{"head_dim": 64, "d_mlp": 704, "activation": "geglu", "extras": ["capped logits"], "init": "normal", "init_std_down": 0.0037, "lr": 0.00168, "beta1": 0.9, "lr_head": 0.00638, "schedule": "wsd", "batch_tokens": 32768, "steps": 7187}
MLP neurons of a small language model. Each row is named by its layer, matrix (gate and up: input weights) and neuron, and shows model dimensions 0-191. Each number is 500 + 25 x the weight over its row's rms, rounded and kept within 0 to 999. Numbers have three digits each. A neuron's up and down rows have the sign that makes its largest values positive.
After each neuron's rows, "fires after" lists the tokens most often just before its 100 highest values on Wikipedia text that the model never trained on; "fires in" lists the words (lower case) most often at its 100 highest values on Wikipedia text that the model never trained on.

L10.gate50:473581482486475514507494506506509529500495550477504489471486479509479485501515481487495526521493549484578501509458518505519532511580494511529481442509511544508515495469520464451507545515490492505476477489504513467460485518512536483498518511533444525489505501484512496483486449465492487480476539496489521514485495519516489471540494451512503481504483481514550525517488448539526507509517482509538521496525493514516512488520493528449494460536530473488509486494514494506537548456471526538517500486503542506515533485517492518513462486522446496492434522503469480478543484493519520461
L10.up50:505523530520498492484551492470422480504489529503491474473513497528503468560485506501533529514509500481561495477591472512473516472485493506537503485424549511487478504505513486547454476490516515484539483470505494510474516510463490532470530523456526535496520498493497464547526499507538486527523490487488518516487537503507450495537501467498488505495532473503481469503514508493508524457494478515493547489517511504503477480458501500506510472479544472533475510449513470528511546503536502491497510505559505465460480518534510500503509493512475451461508495469480471498480512483540508519
fires after: ",", ")", ";"
fires in: "and"

L8.gate236:525511478482491489477502516511494502480502522512535505528504511521472446470523516485473491449501497544460542554513500455490549485525503543493515500498463501526527512542542511466464515529507460474516484489536520543539532576433519471527509449480523530517470519510456469482475498468470502520525515489544464490475528491500512481491479492527488467513527510467501506495530521531479497488473499493500478492492490483519513538474492525524557439525479478507532483541492493487507556507480488495518525492507483498511490470434488498489504488511482462525451511482536478480524479516535493525
L8.up236:477506490541498496461503495479517526494513485521461472522525490502512541506489489470554494483499510543484486484489456532471506484495529502472483536507463484502504484486525518514514525535422508544513571511483486476482473494443520543526517479469488452477506487496529484559535496496501490469517455492519526489484492524521525473508478461508490504504488464508535490503493530469456477475536506466517508503463480471524478516558515442453492468531498502495534515493482522527523497490480476489474509485497505517507497528498515500496502508484526550495453480489505523488536506529524545579
fires after: "9", "8", "7", "1"
fires in: "1999", "1998", "1989", "1988", "1991"

L8.gate458:459505514493503491517506486487510508503513488499477540476507489563487514531496450442526485508515485510494475490479506501515471496544471480537501477502500474462491523487483507491517495491524501539492465519498525519486504529537544460497489521472518524509482511530501539528484501471494498537514473523478514487510433461503512461500483489509502503503509500565547529512482474502512512501496483537492488483501506515479519534477491511499508485462482490466489541525494440514535477517505559558522486449529526525478495510512531533515485463489525511509487477541530527492501495509478442472
L8.up458:453460491512528515491501519534536477492480514522491532519507510527490474538467474535492497464494511496503460525475453513566481499504480465449477507533489526522516490504487478526460524517488490477502496547524517556531491524517495468494522479495490541483499483517472570471533529502477482533496501507476482467555467513497528531476533501573510475487484493536493537506499522492502456512499506513471528478487558547498494529501525515502506475471496500491453470526521501513477522536539446513490478478537460535502488482486453469516475489518498478510531535498517499472465515508509468488
fires after: " the", " The", "The", ","
fires in: "company", "university", "school", "club", "city", "it"

L6.gate23:522474503525503477518535530561509497525570473461509497493541515488528524501498478489528523506515491472505523509439534496492494534516506523519507495448461465505515471473494493523489496487487537551498528502558543494493513539543519513479488520480503485487551483495510487485500495477501504516528525472494489504546482480531467547550528485476512454455525524535499499485458482526539473516496536488547512481464511488487540483494498495506473495490507476499527490467486517491504500513534530506494527524513508511466460498518508509494480502494502524496542518513472492457480465502503526483
L6.up23:456486533479480494501529507482483532549513451492492543470520501528483482530546484516490496525480491474499508481499496462511516483493476491508530479500480486533524507490477509498561510482489460515482496527484499488478507496478494516474499483560448498502508444471493523497491485489488506523501532443484545473482542490489476538531494547464523444524472467517503513475482481541507544488469537481519527476461528503532519517528513494511488499515494510485497475500493490479516501492503549450498495506521512494462516498528484506516521539493534546566541477521506497451502482542477481462
fires after: " ", " |", ":", " was"
fires in: "0", "votes", "5", "released", "6", "4"

L11.gate160:526538485449480511526453540523511534514566515450553484490555498502501519518509461456495482517546467510507505499476482508479478510510481472516454499463474450491491479493480483500509525529502463478478523505466504485511500558516517492491529489480472486511488465512498496503511486460485530494565538489503478477530478494485483515516520477493519494500475516544540513494475537528493500522531537496529453494492527507502487514476487522501511443459499524498524459505515549518498515526474529502501522487507526485496452501509485475481510461464465486479485516482512462485485439503493485469
L11.up160:525492525488479513482464525520513517508517492457521474484527532519480501497439463491461530500500481477508487511496500544482482480477496489533528475463473505553508532501469526500550522496504434481478478454515474480522469494497535524531503496497480473552486500489457485512539517471481521490527515490533500496515489509487487510502508503507491480564460517518522481490494552554502511520525507528548487496500458499504528479516520525540475550482509501508535464492540493510534492545438540496459508506488513470507507481492495475473490431519496479468505495502503474508514503525486493483
fires after: " ", "1", " |"
fires in: "4", "0", "7", "5", "3", "10"

L10.gate454:542497513521539488478498497502503552445507529544512504516522477544502520555482509481501465502482478518510494516488462516521506525514495482473523483482439444498477499505513532482470486484493520498525563502514491488492527475470475465408504495518500485490512464513516507518469466493428486473488530523514510481511508486502519506542526511493513466541488508488472493526525478528492526515501510477525501488480501462514519484512480532506502466545508493514541506517518520514526512519489506533516488529487478471541510511538525493460509516503512466478480543457538498521492504507522489531
L10.up454:484480481472512548540528488458527474499495492517468457497508472497475517486511479460489527480514519500498480512514507491471513534510538502514496479533475477515478466468528492488533549469488500480501526499517484531482476524524483580527495531501479486508490512484485498536507412536477557472487520510519476505533459493516518462496515488486518469552514451489534521489510481507490468465511509527501532504462502527490446499480509487502527461470482494486522474462486505507472535495524458487502450531486465510550501550446489508488567462508481507540509506508545486490489484498529519474
fires after: "0", "9", "8"
fires in: "1997", "2006", "2001", "2007", "2005", "1991"

L10.gate331:455480447500501514510494491508494518485476518508509478447491479531525480507489519439535516473515468527503482510482527503475529495535470521454484493512532492511487503501516485512539516500522535495511533505525515520448489528513506484486547496495449483484495465472499521485473516514502488521490495479489564467482520532521491472520485498464505513511470498535511467517484475497538462483495505479461514436527475499433473543504510515492488518484497538505488483501471507543519529480514454527505526516535478452487460540538514481467494538490472493441506486548494474485505473550493472472
L10.up331:498491541465488534526517469461496507472492508454456524512498472538543452519503486506517512450496512513486462473512527480511493476497487504472529504522491510524521535497502512466517524558482531532517498496489483530500518543503508504524492503512519492513501459499485508490475485507494540542506466481488565502515496548519489533471483523500553471499448534490465465501472498510549492511477528477470526511511486486490446535515457538491491512484534523534469523514525494480503507494529464498517498540500519472526482505503537492513493521463518469480464527512483478470505514520508499476
fires after: "0", "^{"
fires in: "2021", "2020", "2022", "2025", "2024", "2026"

L11.gate692:507545516490475556522508489528495506519478508481487522483465487501529468532497497558480517501506515461502485491451478478518493470541485511498538491455529487512511519461525539475529527530516531525493483460454500508466511469501486478496546545505500467529498521456511514518500458525512461539477510505504481512471493516530488568476510459478514504519466500512523472538526444499481513435487499518480512477532504530502460502541492469539529499481482531451493483508506459549476488500492486509514474479505477451500503524522495531489565534508506499463515482480516491500489496507464486518
L11.up692:537466485485492494499509527450501523501476509496496503488493455511468450474503507482552492547510505545479455455456513454519481513521443475469529473491502520496478489497471490497516491505477475492461487527484515500504483519492505486492527536509518489482503488543461474522548484479524532504531492490492476491554521513514511483487515479476566509472457504503488513497501511549512495460502510493489497505519448548434446462503504510464487523507473550509511502501524485493495489485500453508487457462513490512512504531527490489478489495498474471469466497504505443459494485520530491447
fires after: "0", " T", "9"
fires in: "2025", "2023", "2021", "2024", "2026", "2020"

L8.gate529:499520483483522533533495496495477498502532502473495492542458492492524532456545511458505494511512481492512473503450494470490482499491517472497494473532517508526469530474479476509533480547513522560478515509511475473470516538517502500480517500505479468530486495506494503496491457514476491462477493476473494466532480521500525467487530508457518506552531481524537473531551510498499470469455484481515485472539518501498462517485532492499530521506483487541477471493505496515506500481484536538520512479480498522532512477537526504498500422463489491528484491505512512504517453494542516506
L8.up529:482508512458493509506497526527478511501508498503455520476517504509508514507509475481512513480471489503506498499513510508503480548506503439472475515536515521497498534457518490502505487486446504493467473505501495502467524460500507513495471547489502525509503478439496543507472571478537519444496526503501480502549447488518519486548514487505505487501496497513461514478471475504528469532516475487476518516491498485510472486522510490489502544511484517480549505520526500521471505485458529534525487485454484482548462500521483464522544489464478507455495487486489513505452493522469557520
fires after: ".", ",", " l", " E", "0", " ("
fires in: "he", "lens", "she", "lenses", "aged"

L10.gate703:491485512489503499511524503496473512555496525552519510522520494504500515564490463499509465500508513533509506474468493459464499526533538501460501477529453486495530538533460452512511512517506502504510514474478505533472499504496499510510486494504506463492459501493515503525555463527513523466500508532526500511468477511494490451513499514492526509510505437506481507498564489487531485468469514484528508478529497534503447482507439524512545545516508519498536519511478492492517541461488538520545475490497495488529499520530551513462514502521485485485462528498476505472497519494573507489
L10.up703:509518546494493514524534484503508445551516522496475515511488511527441479537535506540480513534466500510470498497526505523499513519517498499522561459475466505525498508546509490505467525489478485487526502470530541519511519508480516484521531476512458465493525503509448521549491483540493531487526464509502466484457517543530505529511494470549483505495529498510457526504486478479491511508485526530466507495492484470528495504513511513522506459531520474511531506508500473460558507514492441546487505464502454495505481520453493504463486555479444514500484495502518467497467464496480492489
fires after: " in", "In", "0", "5", "4", "8"
fires in: "june", "september", "october", "august", "november"

L5.gate448:516506480528515487465462466504528494473486537504519505444542510508524540510509523495488474517510481472482515530487504553486499518518533494483497458497517474489493441461515480479461510556489459450501538508499452516478506504494463453484512551506486466535511479467518534494496461474477494461489514495569480487442498515534475497536492498495510498470491451505505491473465471471491517491529481491539463495463505518501540508471498495498508489499495465467492560466500502503524508541508508491541547476516520496459494521481535529475477529533473489550539510498529510504508483533506472495
L5.up448:515529530513470498459474465474539502478504506518471507455533496513505547479509506483479506524508485458482527492532477531468500539502495497527539505484517504543457416500496490494496509512468495456538505503501507486517511507477459469511494503478498452515493477504484509477514482469502512484463484481561483474453538538507490556530485493487475467479488504495485500470471479480488515452514504501503457515482474501455542501468523503466488500516502473438553544484494515468556491508475481443516512503486525449495519493465509527444458496502524480516534504457523510499507499506453466509
fires after: " ", " (", " V"
fires in: "7", "8", "9", "6", "v8"

L9.gate485:486537491514439549532520494537520510492486502506532515487495519528495478435464460482511541459480524467488504527480490477529552508537450513530482488487469530561527522485493530485497504459513497500455470519514520490457521504543536495496483542554502480473470516505514538447516522450475516526486511463491480520501520505531508489485473461455540490516540464475520513517505442481506528476504499500510539499476487520518514521510537470468504526510528475490519510491558428509482524477521529504535459501505516487510531488497466460515458495514493497491506497483480468543480537490502523508
L9.up485:500482513513484512513468495481484499486465442503457477502478508491503515519428508495527492509470500488523481495514493519497504447484532468503488507483479436462503408462443507519540465489492551537490495499529481493474501485511476561516482516449492513459500493502491469536531499507546501466502498515535474488526480447530476506520464545474477498514482510511476495502536435464444487520509504516471495496513498448498505517478508484505526496491521489509513521458498507498525460508493519500464497539472479478478449505536527522518465536479502503478502501490500518465509517503507520537
fires after: ","
fires in: "and"

L11.gate352:505496485516515532516480503520469481498499521491496467487539498503497457484526492494511522537553476522520491487470546468528481522505499488501532462461507507512453472485496467494472512502557473501505504472511553514513534506522502509461511505493468493468528469481558473489483491538493495524495486498494505497487496507460470507513565478474514515457497470521452528481511482507446482473510492489487519470499536497445527544526496496457526497500488476459507463480461532530505534490472490517473509464514483521482471496479490588493488440495469517456465513535495507509513496510513486467
L11.up352:528537503448461498501501521516486506505493489464480501465491510523555489484509481496496527486529492491498499483485471503491517551510505497518507507474523472492469501490490523536483534486525479549484436505523514466520546489472469466480501570475504522510508490477525483470505503459503455489500463525451451523483464479536492469460510511526515540467523501488501485545492514518495504480491523504539516453527516488493498527514550516542514515503526508526492476513471502518458474539531522520475500494551512450503491470551515472528474509525491498510484474472536452504497463527488461516
fires after: "0", ":", ",", " "
fires in: "000", "00", "0", "30"

L10.gate491:533504474505509487506498520526467534495526558547547489426510526495488467531526462528500501510513483479495473480487504532483474506532507508476494450452512521501474511468489487478504508523506490547512515529496490518505503549523470468475543494510539474506518521507487498486517448499508497522500498463502459488478497512501519477559491449520453438539480478544484522508454516520472516475531480491553480470510490510486531495490511498514467500465513487509538493498506477496497557541485513488526533506525528495482522515439496508500491453511491531512512530447528481467506518527528444474
L10.up491:522533522558468461459508498528499512512509495484493531488494478560451503511503514533495456495445457534500506525483496545463484529519499498484515466509481506524500488483502536493495524485502451558558490533509469489490513498524512486509516532504521475520450500547479487491488493515511481538490454495521495493504511494501481479522497488518488506542521513502466469492496466512468522461487510446527499514504506473469510532516538481518475518469477472525513506524486523476551500521565505469501477536518511476501502512469516478552475504502500541499512547477535519513493530496515460516
fires after: " ", " ("
fires in: "0"

L10.gate571:526481467476511498487473552516544537502509504479521499499553475497520480541523507459441464484538508514487503487503479513492504546505507509462527500522475484488466505471511501510464552540513480514513466517494502482486539551549509454453543510503516471551523489492522454519496479496471498485499488489487469517497518510477483503514513462479534457507518516481489488525511476471502494495536539461564468475489536459541467494494472503473510523484502490513496512485523504518488485513463506526516507481523509451506504529531493516487505489527500523508467541474499525459501456463521459495
L10.up571:491460494525523470497495484525457516511526461518497501471490514523490477525519465508501487539491486453445525532494493523527515540534474486489494484496470478513472520499520503538511470530498505530499500520500560480522480512502513465429520525473526520499519523477504477480500486488504450479464483517484507459471457479447516511510469493479501468498503495499515464493535484477497494523501510492496460498498514479479543482497521506486487562460501514473488524507459493463528545458487489510511467509537532455450536528541498513490523491511509540520424512523444508442526475470481502482
fires after: " ", " |", ",", " consist"
fires in: "0", "000", "gf", "consisting"

L2.gate448:502469470507497471495490502470505478512480507506593450541500504554493480495490525509537508520517496506515477508458534543539535483500465486543496463472492510484484498481500472511505492502481513528436503476515491518465524521543524470505548514502486490525532510493480483520501491486508514507557509516514476480485478530491479490569526462480523506501508477531449510498503478412524501505548520502485494492495530495449521486478503524502522470488542517492505514479455507521485536481502481528481493469501502496481498545500518520462482529518517504503522487544499488518470459525527444515
L2.up448:494500474533488466481466483509477469540504492506534443478480486526484522460505519517521490527493490510537461519496476555513560485479493525512513512482507504477501472484488483518533503434488491534468529458521516499469532493525486487475521511537493507549471534482486456531502501508528478525520490528548493500517476554527490510530491500495465505491505511503471475500512543466549491492532499535499504500457507538476452459510486508502462504465534494455514527467517530489449514467532484499480516481523512500517503519507530499485473576501511532475498497487508473508470482513518467513
fires after: " in", " on", "In", "5", "3"
fires in: "january", "march", "february", "june", "july", "october"

L3.gate494:548516497466511536477467508514485581497534482450519448497524510490545476504535527517476509527487489517465490478502510499501489510514454461511503495494485503511497500448490527494488529488492499491481508529501475489496506509515516528493525505514465519477557506489479465526454498493476517461445502476473512478500526505560493499502540494475564482475525478544458515489451499509469527513521455484492528488509488520473496437546510509457542482494502507492497447447503507523492487518507472526477514527517497506486508508495538468473501486531508489531549523510504490466472495504499513517
L3.up494:524527450556497490504511509524461470507480512486527446495500506522482453506496516506517473500474507476522484517468492485493497501509501527515523515499491469536504538522503518542436492518494490537518495500505544511504487552520498503460513460485552478469510533492542515490513517480518519530556498523497506491525464536456543514497489507482478525535535527488563475501526521532463524461479526500492503506492539475491535525475496484512492491467501470562533516465504525494507504510533524504507484533512526468536484532492517470508453443474484525460507527465525549500487492505473511467
fires after: " ", "0", " (", "–", "1"
fires in: "0", "former"

L10.gate308:495491525524501538488469508529486551493515553459508466497530531495452445592517525518464536519525488483450464522503479522483488570517485479492516499478515478521526486487482500505506505517482510520513469526509510458510539527497537489501496510505508496511495496469507506529482509529448531512503516496479507499513491534477451490517496469492545521520496484535513490493486521526492545497508478508515514478493548486464496498487509465514524543496476469507437491473489465509484496498477466507583496501509557508477500487491533488517519466565495478500503547491481463458504493512514470528
L10.up308:489507502523471480473511498512552580511517486500466486467507509506512502480500508494481483493510467525540519521505460491518507513476450520430461522463496492493520491489510500511513499525494505482510489514438495496518506499516534460405511517496498514465498478536478511512524491436503504569493475483474540516492517510548529501529547502476510463515536512494539467501503511514503495478468492478546516504464521440464494487508517515496494476498438484530547528507539478465525499511513494544494501518499543537467496494471454517504490512522484527505529480503490471521468503534492456500
fires after: " ", " |", "|", " Qualification", "-"
fires in: "0", "2", "to", "team"

L2.gate10:480503495535526530511452520511494453528484502491511531484539486526508485502524513501506477485459479487513490505478499528521514468476489510490492476546507481488458472505516518492494540512506483502526520520463508525525453543524502486473486491514520529472470466472522498476518532455517465502496531541488517490484483516507501482527491507482506522507539481538551491549523505479479486516448520497496505487477519496481504531479479497489529470467451472497506473559456519485531501490535492535538509472518449515515492531521504489527475469514493534585465477494524537503513466476517525508
L2.up10:466507519495495505505474482467475492481544512523530545488501473496518476487525486500514546498514480522548492491524481514509540435486477524495513539520498464541458503495475511522494538531473517528529493489498541510471485511513486509498484503538526545532468492496477487490521491423487486501512482526491537549506512475495516526526474460476544504508492481468501468513469499489483487497461527513460474515459518497512517540496531514519501501528492522470485482548481531519521474507502484555499505462502493474491512512533522539529525483499477487562478503527501492496494499503521517526
fires after: " the", " The", "The"
fires in: "series", "band", "club", "film", "show", "station"

L5.gate147:527475481497488457436483466529526505493474522497558479451510487458510522469524506507494481553452500488486517513513550503456512480512497500465502493477543511489519459455513491478535493491506476445497516534513481460475490541517453490489532529455485474565509539510491531517479496505531504508477527518546486482470496485538463480493486470511493505479482465516467510508469499506514453458518462462536473492506483504517551525484522499486449519497466559466528549517517515515535493486490497500534518462488513483468521500483506518473486461480510507531521471532470525505482489532503478532
L5.up147:503521518550501479466494493524491503540489537511534516502498521459488489498453513512496523542515502519478505512533510509473512470500465500517521500498474531493504489509480500471496510500466485515543503506507511466532487506486454488475514518477519492525506475497457498505482497495501515498476489539544492454498561500456487507508455510485475517494471517487443477508498513449457508472513482454522493521458513483532571514532514467483510528475442451479560555523536482493511503523523481519484481513523544447480500513494521548515518506489567490506482514529495555522508470544465494486
fires after: " ", " ("
fires in: "9", "93", "95", "94", "98", "8"

L6.gate508:520543483509489509503521518456532527472514501495475522482498496523505501493502476510514486534494482518477510506490511491503498417546489454510506482478496524485501535461525498481508512525501517492510546493533486460509522509520528493508530521452507526533476497503490495510548497476436523504486522468482498543470449538472501431556544467492517500509471484561503524490487484498511496528474508486556502476545537494519514527524516508471494508505486471490479515470499484518499516473539560501547534500505481518492474511472523549479524509494523468457488479509477492533506453512545474527
L6.up508:530548479543454483472510514482529498542531463499439538481523515481494448485533460524520483470492515530514467517521511501508521439505486478486506515520491507487496513502545524497505473490464492496497522485495485461541521489485487511521503515487513508516457492488462489513517527493473491524496553474477487506475425506505506491485496491470523498489491513521501503469499505501535483532494479511532549521508477486527489487532513487481473520492513477524500513508504502476493485546491569483515503502518500515487501478504498498490549519500448506441535482497480485550453466511521500510
fires after: ",", ".", " and", ";"
fires in: "the"

L11.gate516:528505496502516490536507482507494517504522552485509500506536485483540517531518498504516471440491482468476453521508511484507472521502486488487471498488440519507480520487505490484512529469494486470500515469502460467551536533517516520449516489496472461491514491465530514500492486482474519509528546485544489447496485534506467478538498488479519521514492530498473489505490489461492498497461513492515530487488539489503535502477486520501485500528527514546524513542517499474485563524561499493565485488537520474481541514458514498467480497546500473503475525475497456461432489481516472494
L11.up516:539471501469521556451522489459532543469522479449519502484530460486488524468483455502471483492479506458493481487478498483529483489499461466525475544456472500530516489486462500499543494489501521481433477486502472477511505530510494502466491508533522499495498485492466499495486475428484540559561466458468485496484498510522498518548567511472507467527497516504507514484458516483504491500493507509509460484495541470500520476453529515487540491537524476542483505472508548471498512518477497498526551526501521520500540467500487480476482530523515489485522512498507485466478536473529479487
fires after: " ", "8", " |", "9", "0", "1"
fires in: "2", "3", "4", "total", "6", "5"

L6.gate566:503519495496513500517541500507485538492497530478466489534468484479494470515506543526498483496481480497513516532449532494491522504539505473529487468504487482504455539466518482534477539497518485503492508505487519481490520514531519529488539502513456482505489492473521479518522514492488492470501508541476459495536463495503512495548483474487491527509497475525497526521513514529535486489516509484490499461500498526500473477533450478463517490431533548524500490505501504505488548500519474525528459499537478492521449564515524489503506500539499514502484479513460508536517464484527497476
L6.up566:473502484515514526536533495485538480478561496522503518517548521506481496505500512568515464508511527520490528510510480500503482510486522525550543534489467528461517523523455467515503461485534470543521496455473482532540486520510474469536490473503504456555530498470512485521574515537503512508552485524487484462515555506482523490523459499499498483492539564496506492506534517500497494460527540522469533492491503499494468476479483507471507477494508476517474506502508531501497516496502535522462499476494445490545491516472552474493479497535527489506454481499498548503501516505504478512
fires after: "1", "0", "5", "4", "3", "2"
fires in: "july", "may", "october", "march", "november", "june"

L3.gate264:516509472491539483497458483494485475468492510526478520487511479563508497509530496532517512504479486501526526510461538507535531475549502516477480477495512516506485471477533508493519544553470483508485485536527521488459522493513531492506528529500521514526531527520435523491542475491519528502485507526498507504476512510481502523543455478488553553471469462518477503490497457471506492509512508521515540501525491519464529518495464498475503510526483491517542520545435466485457519475459468509522486470527491556492510519486517559507495480495458501522500498506490487525490492498490526490
L3.up264:511464507478490503495449522501456479485479496495503518445530455540490504538513527541518480512460472499476551515502467493537506500492477541490498481497476522552457452489520521500526511506479503484492491552502533518506517516524504456495494499520482507448488519490434558467506478477498512525486507504449517485486493527497537551537502528507527493489481489511458498502495501477482462527490483543453537511517504470474494484535517504501518452507487471508500478530497491467492505468474467516503475449492460538502501492471552513518495519528497494505506492490524477471490500516456507506
fires after: " the", " The", "The"
fires in: "name", "city", "village", "town", "album"

L6.gate639:516495466508485549517515499462487483474506507510479472494515457529516480486490475507538497490532509544488504492522525538499520538523484522523504507503527520515506519488481478513455505528524490484475462493469555535509473511503518465469543524533490499508501495505512480466482517488504469528479514473540499530481486516534497456510509505458510482510528475498539515476492523526531480497521513492502467506516535470511512559472518461480486484556496493503520498445533439493478542471541528467536518501515522496510464534490470542522495466495478492501508462498518446515489476450528493534
L6.up639:453529562469513480530554546503502506528464539457501516500489539511513517542532487501502523506478502527517504524501461491504504468501531522521487477498456525510504520478536470473499525505486491494475483505482503477504530496494471501485510500468527510540505439459477499525565477452511529495506544540469506510495494516484459447530482479536510475523463488487500462516485506506492515520495520519541566499482477525448509457516510528528510487475486515474496518522501502521522504496504546522511479486481494476455533510535547512521541434506548499488513491525495510533496503506488510513
fires after: ",", "),", ")", ";"
fires in: "and"

L12.gate568:478474479513503495522525512528504482528508472476441513522530478459475476500453521534510474525494457482522476545491513480537482550509482487533510469518466508491500501517556482486546506465542492527493489538496478514482502523495502481502488476509478499512527501533520508547513502510525516474553463491512472509494452494464473453515532520545521506520507523518486520497563505497475504479531513439471552466498496457501451537545453539544500504507457555515494516488492497531501510528484470496520513451484501507505487545543511506492504503506516494509476510477477527506487522470507492513
L12.up568:472512554491442470496506491473512527494516492509491483486517477541511478478475521514499514473508541536535540463477459468526505489465490488502528527463506528473533483519446464472526476480508492435512535525490504497522478501521480516515486522542524490527512516455499476529544469469481460517512490481460494489500495542490505529571479498528494527533465523495476504514492513544499441456534510544494492484524488524466505472516469446490511520483509507508517499574474493538509490486496505486500460471464503470510538515511479485478515498495510495536501501505511528484509530479518480542
fires after: "1", "5", "0", "7", "9", "2"
fires in: "february", "december", "july", "january", "october", "august"

L8.gate34:515494485539491501479505500515490477502520512482496432516490491511523518543507487499516538497534457498473499478450486529484522510531516518517473512494526481515503544494529484429510498532466470517498509467530472455462455452505503495510485500466490484502470530477484545509527493478511511517499564483534524541472512521537504458503516457489520466477500510541477490483493513512488529498547482481523530479493474490485491485502509513509489488492475503502555488486503492494493506534535478504508506519506486534526463487465508499479489426565470494452527505497571484513475474477560466535
L8.up34:474521480516474507472544459529549484461483533496485527500525479561525520477485536469487469489488474522507524472524484505473525508481517530488545529473507500486542510496485456559481520518476508525524498545513500510529499493497496489517489495509528495517446496537484441491514522479510482519500473463519483509518523526524494507486517498541492509442524482498514480473478518486521520472491513507511459516475504497496539568475480465462490496509498489527517481511489504446523512525525490452470492475481542524467486512414474510461467512452481524507492548513484507487530506487513496505
fires after: "1", "0", "9", "8", "3", "5"
fires in: "2009", "2019", "1989", "1999", "1899", "59"

L5.gate359:484516494533434527493514529508497488534493504493479525505502537557503496474509530537494489507438495520523512502478502491497507477489480501521504475512426518472512478467492492484535530516511507533497568499504517460504509530529522513472514541457511508501473538514492495522520521487512482516491525514507502539497439468509467467517495508492459508483495507537493426497485479466510469540470500519502502479503450528523544498533523487468536500475490488463530517529508492490484544497513580496505543470507484486492434560569500510511542495507499501486497477507464489502490491515508499495
L5.up359:474513490490468543485516526469471514542479494500426535549501525537518504459504551538484497480493516502519547474514442464494514508465519478552525509527459496528517496505478459493445491508512518525486522507501507488493501496490536529521504479510509493492528528516480501530545497499509448484472513470503466537488483530524470495502484536493468498494517497495509474498511481469539445464476479516489503518511513452516525503542515527525503507486533460514514484477515536462462475474524526503447491505490470503505454543488494463567525503492507456490444501496485487472509511516517527503
fires after: ".", ",", " |", "-", ":"
fires in: "he", "she", "affirmed"

L8.gate364:497521514538499541490459530485473470523542520526518529507497499507481496504544459471537484501521497534475512491451446510459555493548498514534469519477514487484500555489540506508522497506497471495470501506486521493497546510490508509517519519501469523467507499480506468502502481483474483535525501520483505510495488494557500471517502520513505490489521499524499543499479527506521516527497463534517490502496534525492487555479459522475503542485548492516513507489484506460514527463503531506502537511515504508513480513528525521520502503458457475518441532501456485546498478432557491472
L8.up364:453543521475476478556551523475508522513512483481479504489503505475507490500542489518504514474504489500498497514485484515506513477494490487499493501490486483472500470433502513522512472531531497558487498450557483502495524490528494510512478492478471524491488507564517466505492474528503473523505460498502510493502468479475482452487527492486475493476475487517524460514473432483483521520459506532522523484508490481486541497522500529513546491496494490526492560497493461510528520533525614474504496476529550485471528517558529532486504449429464497510471491519493499508489500528499511475
fires after: ",", "),", ";"
fires in: "and", "with", "which", "in", "it"